Part of a small language model's weights: a variant of Adam for these matrices, 433M tokens.
MLP neurons of a small language model. Each row is named by its layer, matrix (up: input weights) and neuron, and shows model dimensions 32-159. Each number is 50 + 12 x the weight over its row's rms, rounded and kept within 0 to 99.
Before each neuron's rows, "fires after" lists the tokens most often just before its 100 highest values on Wikipedia text that the model never trained on. A number after a token or word is its count.

fires after: "," 41, " I" 5, " N" 4, "s" 4
L16.up374:54 64 60 59 40 60 50 57 37 62 74 67 59 70 42 51 42 43 48 54 51 43 33 39 46 35 42 35 63 54 54 58 72 54 59 34 40 34 52 63 63 61 64 66 47 65 54 63 45 47 67 50 63 71 28 42 46 64 35 51 36 34 52 48 45 47 31 57 54 71 51 44 60 61 42 63 48 52 71 61 55 40 53 45 46 52 29 42 57 57 41 38 46 55 50 42 40 40 25 62 67 58 48 39 33 41 55 30 29 49 65 60 23 32 43 64 51 47 63 63 65 48 54 44 54 35 67 44

fires after: " h" 22, " (" 8, " H" 6, " pr" 5, " Th" 5, " w" 5
L11.up914:54 36 33 49 43 65 59 41 51 67 47 44 50 25 57 52 47 39 39 55 78 40 41 47 40 44 58 64 56 45 38 53 59 53 42 49 44 34 48 52 57 59 54 59 53 56 48 36 61 42 47 75 38 41 43 50 50 36 60 34 37 62 44 50 66 21 57 51 49 53 30 80 53 56 54 55 53 50 53 62 70 38 42 54 45 55 47 43 59 65 61 57 83 48 47 61 41 24 35 53 47 55 55 60 53 50 48 50 72 36 51 59 44 46 49 43 35 41 49 67 46 80 36 49 43 63 53 59

fires after: " was" 28, " is" 25, " became" 5
L16.up541:67 47 47 49 44 41 50 31 56 35 32 50 49 19 52 58 46 42 56 42 47 52 41 34 52 51 39 55 67 53 53 58 52 65 58 35 65 41 47 63 64 53 36 54 45 52 49 56 42 46 45 67 52 38 40 75 51 34 57 46 48 58 41 56 41 56 20 44 65 48 49 51 54 41 42 35 33 43 67 62 75 40 50 53 48 42 29 39 26 22 56 52 64 35 51 42 46 58 52 54 40 61 66 38 56 52 41 53 50 51 57 49 51 62 40 53 53 66 48 84 40 76 41 51 64 55 37 64

fires after: " St" 17, " U" 15, " |" 14, " the" 7, ";" 5, " O" 4
L9.up423:58 55 55 49 42 48 40 55 27 59 48 51 69 41 27 51 76 39 54 59 62 30 29 16 32 44 55 62 65 54 36 66 55 62 66 47 29 67 44 49 54 58 66 55 33 36 37 32 24 43 53 46 73 45 51 50 35 50 51 42 59 48 59 56 52 57 35 35 42 55 28 43 47 53 50 73 45 51 57 50 49 39 42 39 36 63 36 28 59 48 25 35 40 44 64 35 41 55 55 41 49 53 61 53 40 52 36 59 49 53 53 42 41 47 65 50 49 42 46 69 45 65 60 52 58 55 58 57

fires after: "1" 20, "0" 14, "9" 14, "2" 5, "6" 5
L18.up240:48 44 58 46 44 47 45 50 49 47 62 66 42 38 42 67 41 29 51 55 63 49 68 42 54 42 59 54 62 48 37 30 56 61 45 58 58 34 38 54 53 42 53 65 51 50 52 42 36 36 30 47 70 54 64 58 39 52 49 26 35 55 73 71 50 43 53 68 42 20 39 51 76 44 45 60 59 60 74 42 61 40 72 49 48 47 55 62 67 44 48 57 37 56 56 27 57 62 21 41 47 53 44 58 63 31 61 32 61 43 42 37 49 33 43 54 29 41 45 44 53 64 50 41 50 60 53 56

fires after: " p" 21, " P" 17, " F" 13, " f" 11, " T" 8
L10.up277:47 41 40 57 65 50 50 43 44 51 56 35 40 33 65 36 51 33 47 62 55 51 62 62 55 55 41 47 59 61 51 45 59 51 43 26 48 67 64 61 57 67 54 26 45 71 63 52 25 64 59 62 68 55 20 61 45 50 62 53 42 56 58 29 39 55 47 41 52 51 75 46 47 50 65 44 47 44 51 32 51 44 45 47 14 44 44 51 35 60 54 60 38 51 43 52 64 50 43 53 48 28 56 67 69 69 28 21 42 60 58 60 57 52 50 59 41 30 70 49 67 49 37 48 49 51 45 30

fires after: " h" 12, "h" 12, " K" 8, " B" 7, " aff" 6, " H" 5
L9.up671:32 38 06 29 58 39 41 36 58 55 54 50 38 41 63 54 66 42 43 60 60 44 41 52 59 69 38 58 65 62 57 58 42 71 55 35 35 53 35 66 60 52 80 62 24 58 44 60 30 50 40 53 47 51 44 58 59 34 63 35 42 50 48 46 55 37 41 36 61 59 29 71 51 51 53 45 45 67 41 54 42 38 26 45 52 58 53 48 58 57 50 58 83 70 39 63 40 53 49 62 47 44 39 46 69 52 40 53 56 58 54 30 55 42 54 42 42 50 56 64 59 70 59 50 78 61 58 48

fires after: " |" 17, "===" 12, "==" 9, "-" 8, ";" 5
L18.up542:47 61 54 66 51 49 58 68 49 57 48 33 84 51 40 54 56 40 45 75 61 64 46 50 35 49 47 60 78 79 43 71 48 53 62 51 41 44 49 60 43 42 65 62 52 55 48 31 25 45 69 58 54 47 49 59 40 54 73 41 55 57 52 51 54 25 54 35 59 43 69 47 50 58 56 50 51 40 31 33 29 40 61 48 49 46 42 60 53 47 46 43 38 38 53 48 36 47 42 34 53 46 60 59 49 60 36 52 62 57 43 53 50 56 25 54 16 51 41 39 47 52 43 66 38 59 58 69

fires after: "m" 23, " m" 16, "n" 13, " M" 11
L9.up350:50 29 26 22 56 67 59 63 53 43 45 78 41 51 47 48 44 42 38 65 44 50 33 55 52 34 52 49 39 70 77 62 49 51 47 28 29 46 44 63 61 52 47 49 48 68 51 61 33 45 36 42 43 68 34 53 40 60 55 49 46 34 38 48 63 43 46 46 52 46 54 54 46 46 56 48 58 77 50 64 64 44 30 42 63 53 44 35 29 55 34 41 58 50 49 43 56 52 58 37 66 28 38 53 59 50 57 65 73 66 53 70 50 76 48 67 49 63 46 70 59 47 34 43 32 52 40 68

fires after: " H" 44, "h" 10, "H" 10, " h" 10, "T" 4
L10.up390:40 45 38 47 32 70 57 55 58 33 54 52 44 53 66 39 50 44 44 55 48 66 42 47 46 62 47 72 56 53 48 54 66 54 50 28 33 59 54 68 49 43 46 56 37 55 52 46 44 41 50 70 41 58 61 46 56 21 68 48 44 57 43 52 70 38 62 43 52 35 40 43 52 54 63 52 27 74 68 61 65 49 63 55 50 45 46 55 31 71 49 46 72 88 52 45 42 55 58 51 52 31 50 49 47 28 60 28 80 47 52 48 61 44 26 42 37 42 69 36 59 62 47 61 53 54 55 54

fires after: " H" 18, " h" 17, " c" 12, " K" 5, "it" 5
L10.up232:49 56 35 36 50 43 45 53 55 37 59 56 62 54 44 37 34 46 23 64 63 46 43 27 45 71 54 62 69 48 55 45 65 69 74 36 53 35 38 67 63 49 60 57 52 55 58 53 43 43 37 45 54 62 43 47 44 39 61 45 46 37 55 40 62 23 50 42 39 42 50 53 47 70 62 59 50 73 57 49 48 41 30 49 39 29 44 46 64 57 62 48 86 47 53 40 43 34 58 67 52 46 48 51 54 58 55 50 61 43 50 56 57 62 39 47 35 22 66 58 80 69 42 51 50 57 44 26

fires after: " C" 24, "0" 10, "C" 7, " m" 6, " c" 5, " p" 4
L16.up578:77 51 45 44 50 74 51 46 38 42 40 56 55 42 34 74 64 39 31 45 52 40 63 38 39 72 60 79 53 47 55 51 58 43 72 46 40 44 65 52 63 46 52 60 51 58 62 42 20 52 46 30 46 56 57 59 46 55 55 40 35 25 61 56 80 52 38 56 60 38 50 38 36 59 49 51 51 54 52 42 19 37 45 49 69 49 46 52 55 76 55 55 47 63 35 55 55 56 43 62 82 43 47 52 46 64 53 48 53 65 45 78 40 64 55 42 36 28 56 54 69 62 59 48 31 57 47 51

fires after: " L" 28, " H" 9, " B" 9, " M" 8, " A" 7
L10.up137:48 46 38 46 46 32 56 38 43 50 49 53 64 54 57 38 67 49 59 61 46 48 47 46 45 34 59 38 47 69 49 62 56 71 54 31 20 37 35 45 58 57 63 56 62 57 44 54 47 21 49 67 51 42 48 53 47 49 65 54 61 36 30 47 67 42 57 50 45 68 39 42 58 68 39 29 49 77 47 48 58 37 41 59 32 64 38 60 51 34 47 48 69 38 49 41 43 34 33 64 46 25 41 39 62 46 40 58 55 56 26 54 45 58 68 35 38 63 62 63 48 64 68 40 46 61 41 58

fires after: " " 19, "1" 10, "0" 10, "2" 9, "9" 7, "5" 6
L21.up765:62 49 28 35 51 55 78 54 54 61 44 41 57 52 47 48 55 33 60 50 56 52 44 56 33 54 34 42 52 67 33 45 37 48 65 43 56 49 58 45 54 58 41 47 57 36 48 44 56 53 45 46 41 45 44 62 28 39 50 56 42 70 47 55 55 26 38 56 81 51 59 59 46 35 32 55 66 40 54 65 54 43 66 55 40 41 36 60 49 39 25 52 62 43 73 77 63 42 33 74 44 37 38 63 29 33 32 30 33 72 51 46 33 44 58 28 54 48 55 50 55 32 37 51 32 54 60 55

fires after: " U" 18, " f" 10, " F" 7, "ze" 6, "az" 6, " CO" 6
L10.up817:31 57 44 52 36 58 54 66 42 51 58 50 69 40 42 41 86 46 44 51 51 52 45 28 53 40 32 48 65 61 53 70 47 67 51 34 45 42 46 48 43 57 40 55 38 53 43 48 28 48 57 45 65 46 50 55 45 61 60 32 40 52 70 58 51 49 61 40 58 45 68 54 55 47 62 30 38 59 68 39 26 53 48 27 40 55 43 53 51 42 29 52 44 57 43 51 60 34 70 70 69 46 44 64 67 33 48 39 62 68 40 47 64 65 47 44 54 25 68 68 66 47 41 48 50 55 48 23

fires after: " as" 22, " Succeeded" 11, " Preceded" 6, " named" 5, " ant" 4, " CO" 4
L9.up278:54 50 43 44 56 67 60 83 44 56 51 31 52 37 53 36 56 49 45 49 49 55 44 52 57 34 63 26 75 58 40 66 46 43 41 41 42 53 52 42 48 63 68 53 44 62 34 47 46 49 57 51 54 61 49 63 40 61 54 49 46 44 61 61 60 45 56 33 61 55 51 58 43 68 47 27 36 49 45 65 44 50 58 39 37 41 34 31 60 64 49 57 57 35 56 63 59 47 30 40 59 54 42 66 39 48 48 42 61 64 46 69 50 63 50 64 47 55 39 77 58 31 38 56 51 50 57 41

fires after: " " 33, "|" 13, "3" 5, "9" 4, "-" 4
L21.up37:57 50 45 58 42 43 47 86 18 56 29 34 48 47 67 69 60 53 59 43 48 67 60 40 39 72 50 60 42 60 43 73 53 61 60 61 40 65 50 65 43 51 43 45 20 45 52 40 45 54 56 46 51 50 55 46 39 45 43 36 56 45 50 31 65 49 50 32 55 39 45 54 50 38 66 53 62 50 46 49 56 40 68 46 45 53 39 69 33 28 66 45 53 42 24 51 42 30 54 54 41 52 65 48 47 47 37 51 76 42 39 55 39 59 52 69 54 49 62 39 41 50 71 46 62 67 66 19

fires after: "-" 27, " N" 10, " V" 5, " |" 5, " Ne" 5, "d" 4
L13.up392:78 52 64 39 38 48 61 54 49 38 46 67 48 44 37 58 59 38 49 44 57 72 30 32 51 58 46 52 71 44 52 53 38 72 39 60 56 41 51 71 45 44 62 72 31 59 37 37 51 43 58 55 51 50 29 32 60 22 23 45 52 37 64 57 58 57 43 37 47 83 51 52 40 50 49 43 54 69 53 33 43 53 47 36 38 56 38 47 67 36 63 59 52 56 39 38 41 48 50 41 61 48 56 72 49 54 70 63 58 57 52 35 45 56 57 62 48 27 58 55 66 47 35 53 56 52 38 46

fires after: "0" 17, " m" 15, " M" 9, " new" 7, " l" 4
L16.up769:64 35 30 62 61 58 58 47 25 52 62 42 59 39 38 52 65 42 49 59 38 44 65 53 43 31 56 49 23 64 47 75 38 61 71 40 52 37 60 52 59 45 76 68 58 41 64 51 45 46 51 23 39 41 49 50 60 38 58 57 36 36 42 54 70 35 55 32 51 49 56 53 41 64 60 37 58 63 56 57 45 40 51 20 47 51 50 52 53 41 49 55 55 46 44 28 40 40 40 61 55 45 46 72 55 39 45 67 74 60 32 31 55 65 44 46 40 51 44 61 61 50 54 52 46 67 49 40

fires after: "-" 14, " |\n" 13, " In" 7, " im" 6, " ne" 6, " et" 5
L11.up351:38 63 52 36 41 65 55 46 60 49 56 40 61 50 36 61 52 42 50 68 56 65 34 40 54 24 35 52 45 46 44 40 65 55 38 42 49 54 60 68 39 38 54 58 37 50 58 29 47 41 36 59 80 51 52 54 27 61 51 36 41 56 36 64 43 60 63 46 49 64 48 42 68 85 48 41 42 45 44 54 33 48 54 34 49 66 29 31 61 54 52 44 61 58 55 48 58 51 55 33 39 56 51 51 42 43 34 61 43 75 57 68 22 54 26 64 54 22 74 72 58 63 64 34 46 49 38 55

fires after: "1" 19, "9" 17, "0" 15, "2" 11, " |\n" 4
L9.up747:69 54 49 34 49 57 53 66 62 53 51 32 43 41 48 68 62 33 34 62 53 49 55 46 48 55 62 55 53 56 33 44 58 65 36 26 41 36 44 46 89 53 65 71 38 53 55 54 38 57 58 50 62 39 48 57 39 56 64 38 31 55 49 53 68 47 38 67 54 29 36 53 51 33 63 46 57 82 34 46 48 49 67 36 76 57 54 44 60 48 48 66 59 36 45 62 58 50 29 26 54 62 54 48 29 54 81 29 61 71 61 82 51 46 68 48 62 46 47 18 64 48 41 67 52 68 44 61

fires after: " as" 23, " Succeeded" 14, " Preceded" 10, " adv" 5, " Re" 4
L9.up584:62 56 64 47 47 63 59 70 55 62 73 60 58 51 38 47 50 34 43 55 74 48 62 37 61 24 54 39 59 56 53 56 38 58 68 54 55 41 51 58 44 59 55 51 47 51 35 61 57 43 51 47 38 57 28 61 64 45 35 41 50 19 41 45 48 45 51 41 56 72 51 59 44 30 52 36 46 52 38 77 40 59 44 43 42 44 41 40 46 33 44 36 46 42 58 51 49 44 39 26 45 62 52 72 36 60 69 50 79 64 65 51 52 59 39 53 57 30 42 49 65 48 65 44 49 42 47 50

fires after: " L" 37, " W" 18, " R" 8, " Sh" 6, "L" 6, " S" 5
L9.up955:61 67 55 50 49 48 43 63 54 49 63 52 45 44 58 22 46 33 32 74 51 64 57 25 36 61 45 39 49 78 60 65 55 56 51 39 32 30 50 64 56 59 60 59 54 41 51 41 10 62 51 76 61 75 17 61 51 48 48 37 54 37 51 40 52 33 47 41 62 61 37 36 36 57 59 77 50 48 36 61 71 40 44 41 36 29 49 33 50 56 43 44 39 64 60 52 48 56 26 35 56 42 62 38 30 46 66 53 56 61 67 78 32 49 45 72 33 46 55 66 55 73 50 33 44 38 40 55

fires after: " the" 28, " " 19, " of" 6
L18.up899:66 49 73 51 50 50 49 53 26 51 59 61 60 41 48 45 41 54 37 64 53 35 34 33 29 53 27 37 44 43 55 66 38 57 65 30 63 73 41 68 48 43 53 76 26 64 59 47 31 71 46 58 52 45 55 67 47 50 49 31 40 52 69 55 64 58 65 70 46 47 51 63 35 42 55 45 59 58 59 37 67 42 57 37 47 39 43 62 59 55 44 30 49 41 42 34 58 23 64 32 58 51 46 56 40 48 43 53 43 59 64 41 40 67 57 43 61 44 62 79 41 54 40 57 52 52 59 51

fires after: " B" 38, " b" 11, " Ber" 5, " reb" 5, " g" 4, "-B" 4
L9.up211:49 39 47 53 51 58 51 53 42 43 51 51 56 57 73 41 48 48 48 53 40 58 57 51 55 45 39 37 66 62 28 67 76 52 68 40 36 36 64 60 64 52 62 40 49 78 24 44 47 52 37 41 39 50 45 27 37 30 39 55 40 60 46 34 47 43 45 37 40 28 37 64 75 38 59 43 39 72 67 52 70 51 57 60 29 43 51 52 33 52 60 69 45 56 41 45 43 49 60 32 55 52 71 45 53 43 39 40 54 63 60 56 63 40 35 38 54 55 66 49 53 75 56 55 58 42 48 28

fires after: " |" 30, "|" 11, "-" 5, ";" 4
L21.up123:64 58 69 53 61 44 56 59 51 57 64 25 51 43 51 49 54 50 45 51 69 69 34 60 41 41 49 43 56 43 47 54 47 56 36 40 53 36 61 52 67 63 60 59 42 51 55 28 38 62 67 57 71 52 46 36 53 30 57 22 38 54 58 25 47 46 59 40 39 60 58 40 64 58 52 60 29 54 53 31 48 57 41 52 38 47 58 44 61 48 66 61 52 42 40 69 30 55 41 47 48 52 38 65 49 41 56 65 66 61 52 33 54 41 64 65 46 55 42 63 59 40 49 49 62 53 83 48

fires after: "9" 31, "," 16, "8" 11, "0" 8, "1" 7, "4" 5
L21.up499:45 31 60 48 45 43 47 71 54 75 68 53 61 61 66 57 49 37 50 56 58 49 66 66 49 36 35 24 66 69 54 39 57 55 45 57 53 53 47 42 46 54 62 58 55 35 50 65 80 27 55 50 46 50 52 30 26 41 58 45 32 47 07 50 48 34 53 58 41 45 60 70 42 66 54 35 54 53 58 49 34 69 46 57 54 41 44 38 55 41 51 63 55 49 44 53 53 40 39 74 57 39 54 48 46 43 58 58 52 68 60 68 56 49 32 65 42 52 73 50 51 40 37 45 56 37 52 58

fires after: " " 33, " |" 21, "|" 15, " (" 13
L19.up283:44 33 68 61 42 55 56 38 56 54 43 48 74 55 62 39 69 30 45 65 64 45 29 28 34 85 35 47 64 49 26 40 36 58 46 48 76 45 69 57 72 35 41 80 35 44 53 40 51 35 40 54 52 39 70 72 44 45 56 50 32 35 61 65 43 28 50 56 41 44 61 51 51 56 59 64 60 44 56 36 53 48 44 45 61 31 52 67 41 46 42 62 71 45 46 46 44 56 48 53 35 62 53 41 57 52 38 47 60 44 53 57 38 64 67 42 61 53 62 73 49 65 56 56 60 63 59 44

fires after: "-" 13, " (" 12, "S" 8, ")\n" 6, " be" 6, " t" 5
L10.up596:57 54 87 64 68 49 45 66 60 62 39 54 53 33 50 60 53 42 40 70 70 66 58 27 25 72 44 61 65 69 53 48 40 67 52 33 38 41 45 45 51 38 39 54 40 56 41 27 39 51 50 52 41 50 50 67 49 48 55 36 46 62 46 39 54 41 63 30 67 59 63 30 65 51 64 39 44 41 50 70 47 35 50 59 57 46 30 46 65 37 31 47 47 42 71 47 32 43 34 23 58 52 75 54 44 31 45 34 66 58 55 47 55 52 33 44 34 45 48 41 60 47 58 58 49 51 44 69

fires after: " p" 24, " t" 11, " f" 10, " d" 7, " P" 6, " T" 6
L11.up858:43 56 56 60 54 45 55 54 52 71 38 35 51 55 48 38 76 31 61 55 52 50 58 40 37 46 56 29 59 62 44 52 43 56 62 51 52 55 43 62 54 38 43 40 53 72 37 46 51 48 63 79 61 51 20 53 65 50 32 38 54 46 28 34 47 31 49 54 82 62 52 44 43 55 78 51 39 52 38 53 45 64 59 52 35 40 48 36 28 45 41 65 38 63 48 57 52 67 42 58 54 32 59 64 54 60 47 52 46 75 75 39 38 63 33 33 38 45 60 75 40 49 51 64 52 51 50 52

fires after: "2" 18, "3" 17, "9" 11, "1" 11, " −" 6, "6" 6
L10.up730:57 44 49 26 54 43 57 59 57 49 28 49 57 50 43 56 59 42 28 46 66 40 52 55 53 48 59 50 53 58 51 56 43 71 35 12 34 64 52 64 77 66 46 73 28 54 64 46 34 56 42 44 61 38 38 53 53 38 61 47 70 24 50 69 70 29 44 25 69 37 57 62 53 55 47 38 60 63 57 85 60 50 49 55 60 53 42 49 61 51 42 51 81 37 70 66 43 53 27 64 39 37 51 41 36 42 51 39 58 59 38 66 45 65 56 38 63 57 59 43 40 35 36 54 65 84 40 35

fires after: " P" 16, "F" 12, "P" 11, "C" 9, " N" 8
L9.up318:46 38 56 43 34 49 63 60 37 65 33 41 43 69 45 65 60 37 46 39 46 63 47 44 53 55 54 51 34 56 54 41 57 46 68 41 48 25 50 58 65 60 43 57 47 71 31 44 58 74 55 68 46 62 30 52 48 56 43 48 54 50 41 43 53 39 73 60 76 49 66 47 40 41 47 51 34 46 36 66 59 37 61 56 56 53 58 56 47 53 53 64 47 54 38 56 59 32 32 46 56 26 50 62 57 74 51 17 49 56 60 48 44 47 34 53 48 30 65 50 65 36 38 35 86 68 49 57

fires after: " p" 29, "0" 13, " c" 11, "P" 9, "p" 6, " P" 5
L10.up427:35 53 32 44 51 56 54 66 53 71 53 30 42 55 58 62 56 44 39 63 55 61 63 47 46 60 65 42 32 36 63 63 59 53 56 54 33 53 64 51 63 52 42 49 41 53 63 63 38 59 55 58 47 53 51 45 60 45 62 55 23 46 51 24 58 36 51 49 55 29 64 44 46 55 55 29 54 51 47 56 35 32 52 59 48 64 36 58 53 29 41 52 72 64 57 81 38 54 42 47 78 31 42 62 60 66 38 37 57 42 52 72 43 57 42 62 54 46 61 40 56 39 41 51 58 68 74 39

fires after: "0" 38, "1" 16, "9" 15, "2" 7, "." 5
L21.up632:50 39 57 45 45 59 66 54 56 51 37 50 58 45 57 41 77 54 44 50 77 60 61 46 40 28 31 57 39 51 49 55 51 84 58 61 77 60 40 52 47 34 31 59 34 59 37 42 37 92 35 42 51 36 43 50 42 37 34 42 25 30 54 48 45 43 49 49 44 36 41 59 48 62 42 25 62 71 73 58 75 44 63 55 46 41 32 52 64 29 44 50 52 40 37 28 35 65 39 49 58 57 41 50 46 25 45 45 72 78 45 47 55 53 25 43 67 57 64 40 45 61 66 37 41 65 39 51

fires after: " " 25, "1" 19, "2" 10, "3" 4
L19.up264:62 31 47 33 68 56 57 61 52 57 52 31 57 56 55 24 43 45 63 51 65 44 38 55 47 47 54 14 47 47 56 45 51 41 48 55 65 44 50 70 62 37 41 53 27 64 51 50 68 64 45 39 48 78 50 55 39 38 25 49 46 40 53 64 86 50 38 66 67 43 66 69 64 50 64 61 58 49 36 52 41 51 40 39 49 36 53 38 34 55 43 45 45 43 41 41 59 55 40 36 59 64 73 58 48 72 32 49 48 65 42 41 33 67 44 49 43 55 56 67 35 42 39 60 35 58 66 35

fires after: "-" 25, "P" 10, "F" 6, " •" 5, "G" 4, "==" 4
L11.up302:52 43 49 44 41 62 78 27 39 61 35 40 52 72 55 57 72 39 46 40 74 55 62 18 35 57 54 60 41 60 64 43 36 59 51 54 54 29 60 44 48 60 47 67 42 76 40 32 59 39 48 77 67 38 57 63 47 37 53 47 45 28 37 57 51 50 33 60 66 53 66 43 62 33 57 48 37 57 39 60 39 28 31 30 35 69 38 24 38 47 41 58 64 52 44 55 50 41 24 61 34 38 45 40 53 46 18 29 57 57 52 58 51 57 58 30 37 61 56 61 56 53 73 62 47 59 48 62

fires after: " " 28, "1" 13, "2" 7, "5" 7, "6" 4
L13.up464:46 53 57 53 55 46 62 53 47 59 49 53 55 37 44 48 56 53 71 47 36 49 46 29 32 40 23 37 62 54 39 47 68 65 18 26 60 48 48 43 60 40 34 46 59 45 49 72 26 73 56 53 40 42 59 50 29 43 66 60 52 47 46 27 56 50 76 62 55 24 42 58 49 37 50 57 56 56 64 43 68 28 38 33 35 47 41 49 44 48 53 54 49 37 53 69 54 50 47 45 70 42 42 54 49 15 53 45 53 55 56 62 60 68 31 46 52 54 48 56 55 49 63 69 31 64 73 53

fires after: " |" 25, "|" 19, " Total" 5, "-" 5, " the" 5
L10.up26:59 36 52 24 29 69 75 49 31 43 37 41 57 64 15 48 59 34 60 51 61 51 62 51 38 40 56 38 39 63 60 43 43 47 52 53 38 47 56 46 58 52 51 42 37 62 37 64 62 62 25 45 55 63 56 56 27 46 59 41 38 52 39 62 43 52 45 69 53 54 58 62 68 51 62 63 49 48 45 76 43 47 43 55 46 70 29 42 31 60 37 70 51 37 64 22 73 51 34 73 40 58 53 42 38 50 40 42 50 50 33 39 43 71 64 62 47 55 57 44 44 52 57 52 55 86 56 57

fires after: " G" 14, " R" 11, " H" 11, " g" 10, " K" 8, " B" 7
L11.up669:35 46 40 46 18 44 37 78 45 45 54 61 55 64 44 37 33 39 63 56 42 43 47 55 55 52 25 58 69 51 41 52 55 51 59 42 41 41 50 56 44 77 76 54 55 57 45 30 46 40 36 52 58 52 45 38 45 05 55 63 54 53 44 62 57 41 46 65 46 51 38 56 31 53 39 46 58 70 62 48 72 53 53 49 41 51 41 39 50 53 57 50 65 49 44 37 26 46 37 49 47 54 61 49 34 57 45 38 48 39 64 74 49 57 59 44 49 54 65 59 38 50 31 47 63 51 68 42

fires after: " Sh" 16, " G" 12, " g" 10, "S" 9, " S" 7
L9.up727:79 50 46 61 42 38 49 60 48 50 64 28 70 74 46 38 54 38 31 62 60 59 58 52 38 63 58 58 43 49 59 60 49 56 60 59 41 40 42 62 58 54 61 69 31 43 66 28 47 32 26 71 51 52 34 73 40 48 46 28 47 30 56 42 56 39 52 59 52 66 42 50 44 70 53 49 49 59 43 45 66 37 62 48 60 55 41 36 81 48 22 55 62 39 41 37 30 30 38 41 48 38 60 57 47 55 38 41 46 45 66 53 37 46 57 59 60 30 58 58 67 39 60 50 73 72 52 36

fires after: " M" 20, " m" 14, " R" 13, " Gu" 9, " C" 9, " V" 5
L10.up25:74 53 71 69 48 23 44 68 27 54 76 43 69 60 69 50 58 42 53 64 53 36 57 43 52 33 54 45 85 61 46 55 47 58 55 45 64 57 55 47 66 53 70 73 52 41 39 36 45 34 61 35 42 62 24 65 38 42 44 46 60 56 55 51 57 30 60 59 69 46 53 53 48 38 48 36 50 38 53 54 50 36 54 54 44 37 34 57 55 51 58 57 47 44 47 53 37 39 44 38 47 40 42 63 48 47 53 54 68 64 44 66 48 70 44 30 42 44 52 36 67 50 52 38 65 56 59 39

fires after: " |" 23, "9" 22, " Lab" 7, "-" 6
L13.up949:41 54 43 44 42 46 54 73 26 36 41 48 66 42 41 54 50 63 43 51 68 65 60 40 46 53 23 55 52 57 50 65 47 49 42 57 63 51 58 37 63 43 38 57 39 46 46 43 53 45 16 64 44 61 49 41 40 54 52 47 56 49 69 52 60 39 53 45 62 41 57 50 68 50 48 48 53 51 49 60 32 46 67 48 50 49 50 62 27 44 37 53 68 47 36 57 34 51 38 35 52 60 35 60 58 48 36 46 61 65 44 62 37 67 46 38 39 62 61 32 40 64 47 37 48 53 42 37

fires after: " " 39, " and" 6, "part" 4, "'t" 4
L21.up945:71 58 56 53 45 40 68 62 38 50 37 59 51 50 46 51 40 32 51 49 17 61 49 40 66 87 28 36 35 62 42 45 48 43 50 49 44 54 63 65 51 48 28 37 37 58 48 68 35 66 59 52 41 26 66 36 59 43 56 62 52 35 39 42 44 54 70 55 54 43 55 84 19 47 52 51 57 65 40 53 56 48 52 29 32 63 44 64 62 52 61 66 63 46 53 37 49 44 69 31 50 57 50 59 32 42 23 50 52 61 46 56 42 43 36 67 46 35 61 48 44 49 40 46 53 76 62 53

fires after: " |" 25, " un" 9, " (" 7, "-" 6, " f" 5, " the" 5
L9.up974:48 45 58 35 46 45 52 48 48 34 55 39 51 49 55 63 31 40 59 63 53 53 40 62 41 51 39 35 35 67 40 41 35 53 30 49 43 49 58 45 63 59 56 47 32 41 49 39 44 42 40 38 55 51 46 66 53 39 77 37 58 68 40 47 54 52 46 23 70 56 50 43 60 50 65 48 62 43 57 51 38 16 51 62 42 64 40 48 57 55 42 35 52 63 45 50 41 43 39 44 40 38 48 46 65 45 54 44 69 73 46 64 35 34 51 49 55 44 51 49 78 34 54 40 51 60 62 37

fires after: " was" 23, " is" 20, "\n\n" 7, " as" 6, " (" 5, " also" 5
L18.up971:32 43 48 66 31 47 64 31 37 33 56 57 63 42 39 27 39 38 44 51 65 64 46 47 70 68 21 46 69 43 53 54 45 56 48 35 66 51 58 65 61 48 47 54 58 63 40 46 62 46 31 38 52 34 36 60 71 30 40 58 62 52 45 38 43 55 55 39 58 46 50 42 36 51 47 57 41 50 50 42 34 53 39 50 52 44 13 36 66 29 57 60 50 64 46 45 65 54 57 42 59 67 57 55 49 49 47 47 66 67 39 44 54 63 38 56 56 42 48 52 58 70 19 59 64 79 42 55

fires after: "0" 18, "9" 17, "1" 14, " to" 5, " (" 4, " det" 4
L21.up813:45 50 42 22 34 69 44 42 38 52 47 34 56 54 47 61 66 42 54 54 65 50 67 68 57 40 14 44 56 44 67 54 58 45 40 53 82 78 34 74 48 48 29 48 45 57 46 51 46 36 33 59 65 21 59 26 44 52 68 61 31 27 42 48 66 57 30 51 49 47 61 61 42 53 56 50 40 78 57 34 37 63 41 64 38 45 37 43 46 45 47 46 48 57 34 45 38 16 51 56 82 61 33 59 45 60 56 71 62 64 68 36 52 60 51 52 42 47 68 53 58 61 71 36 43 55 37 45

fires after: " h" 26, " sp" 18, " H" 7, "h" 5, "-s" 4, "w" 4
L9.up757:59 55 35 43 47 30 40 41 44 43 62 34 39 40 35 65 60 55 44 50 57 53 54 50 48 60 31 67 61 56 60 66 70 63 51 46 32 18 62 53 49 55 78 56 43 49 60 61 21 52 42 49 52 54 49 69 31 20 58 50 53 48 35 43 60 50 47 44 47 47 51 58 59 67 59 50 63 64 59 36 67 41 64 36 48 42 35 55 56 54 33 49 80 56 42 47 39 27 48 55 48 38 60 46 28 41 61 18 65 52 64 37 56 51 18 56 54 35 71 57 61 36 66 54 61 63 68 26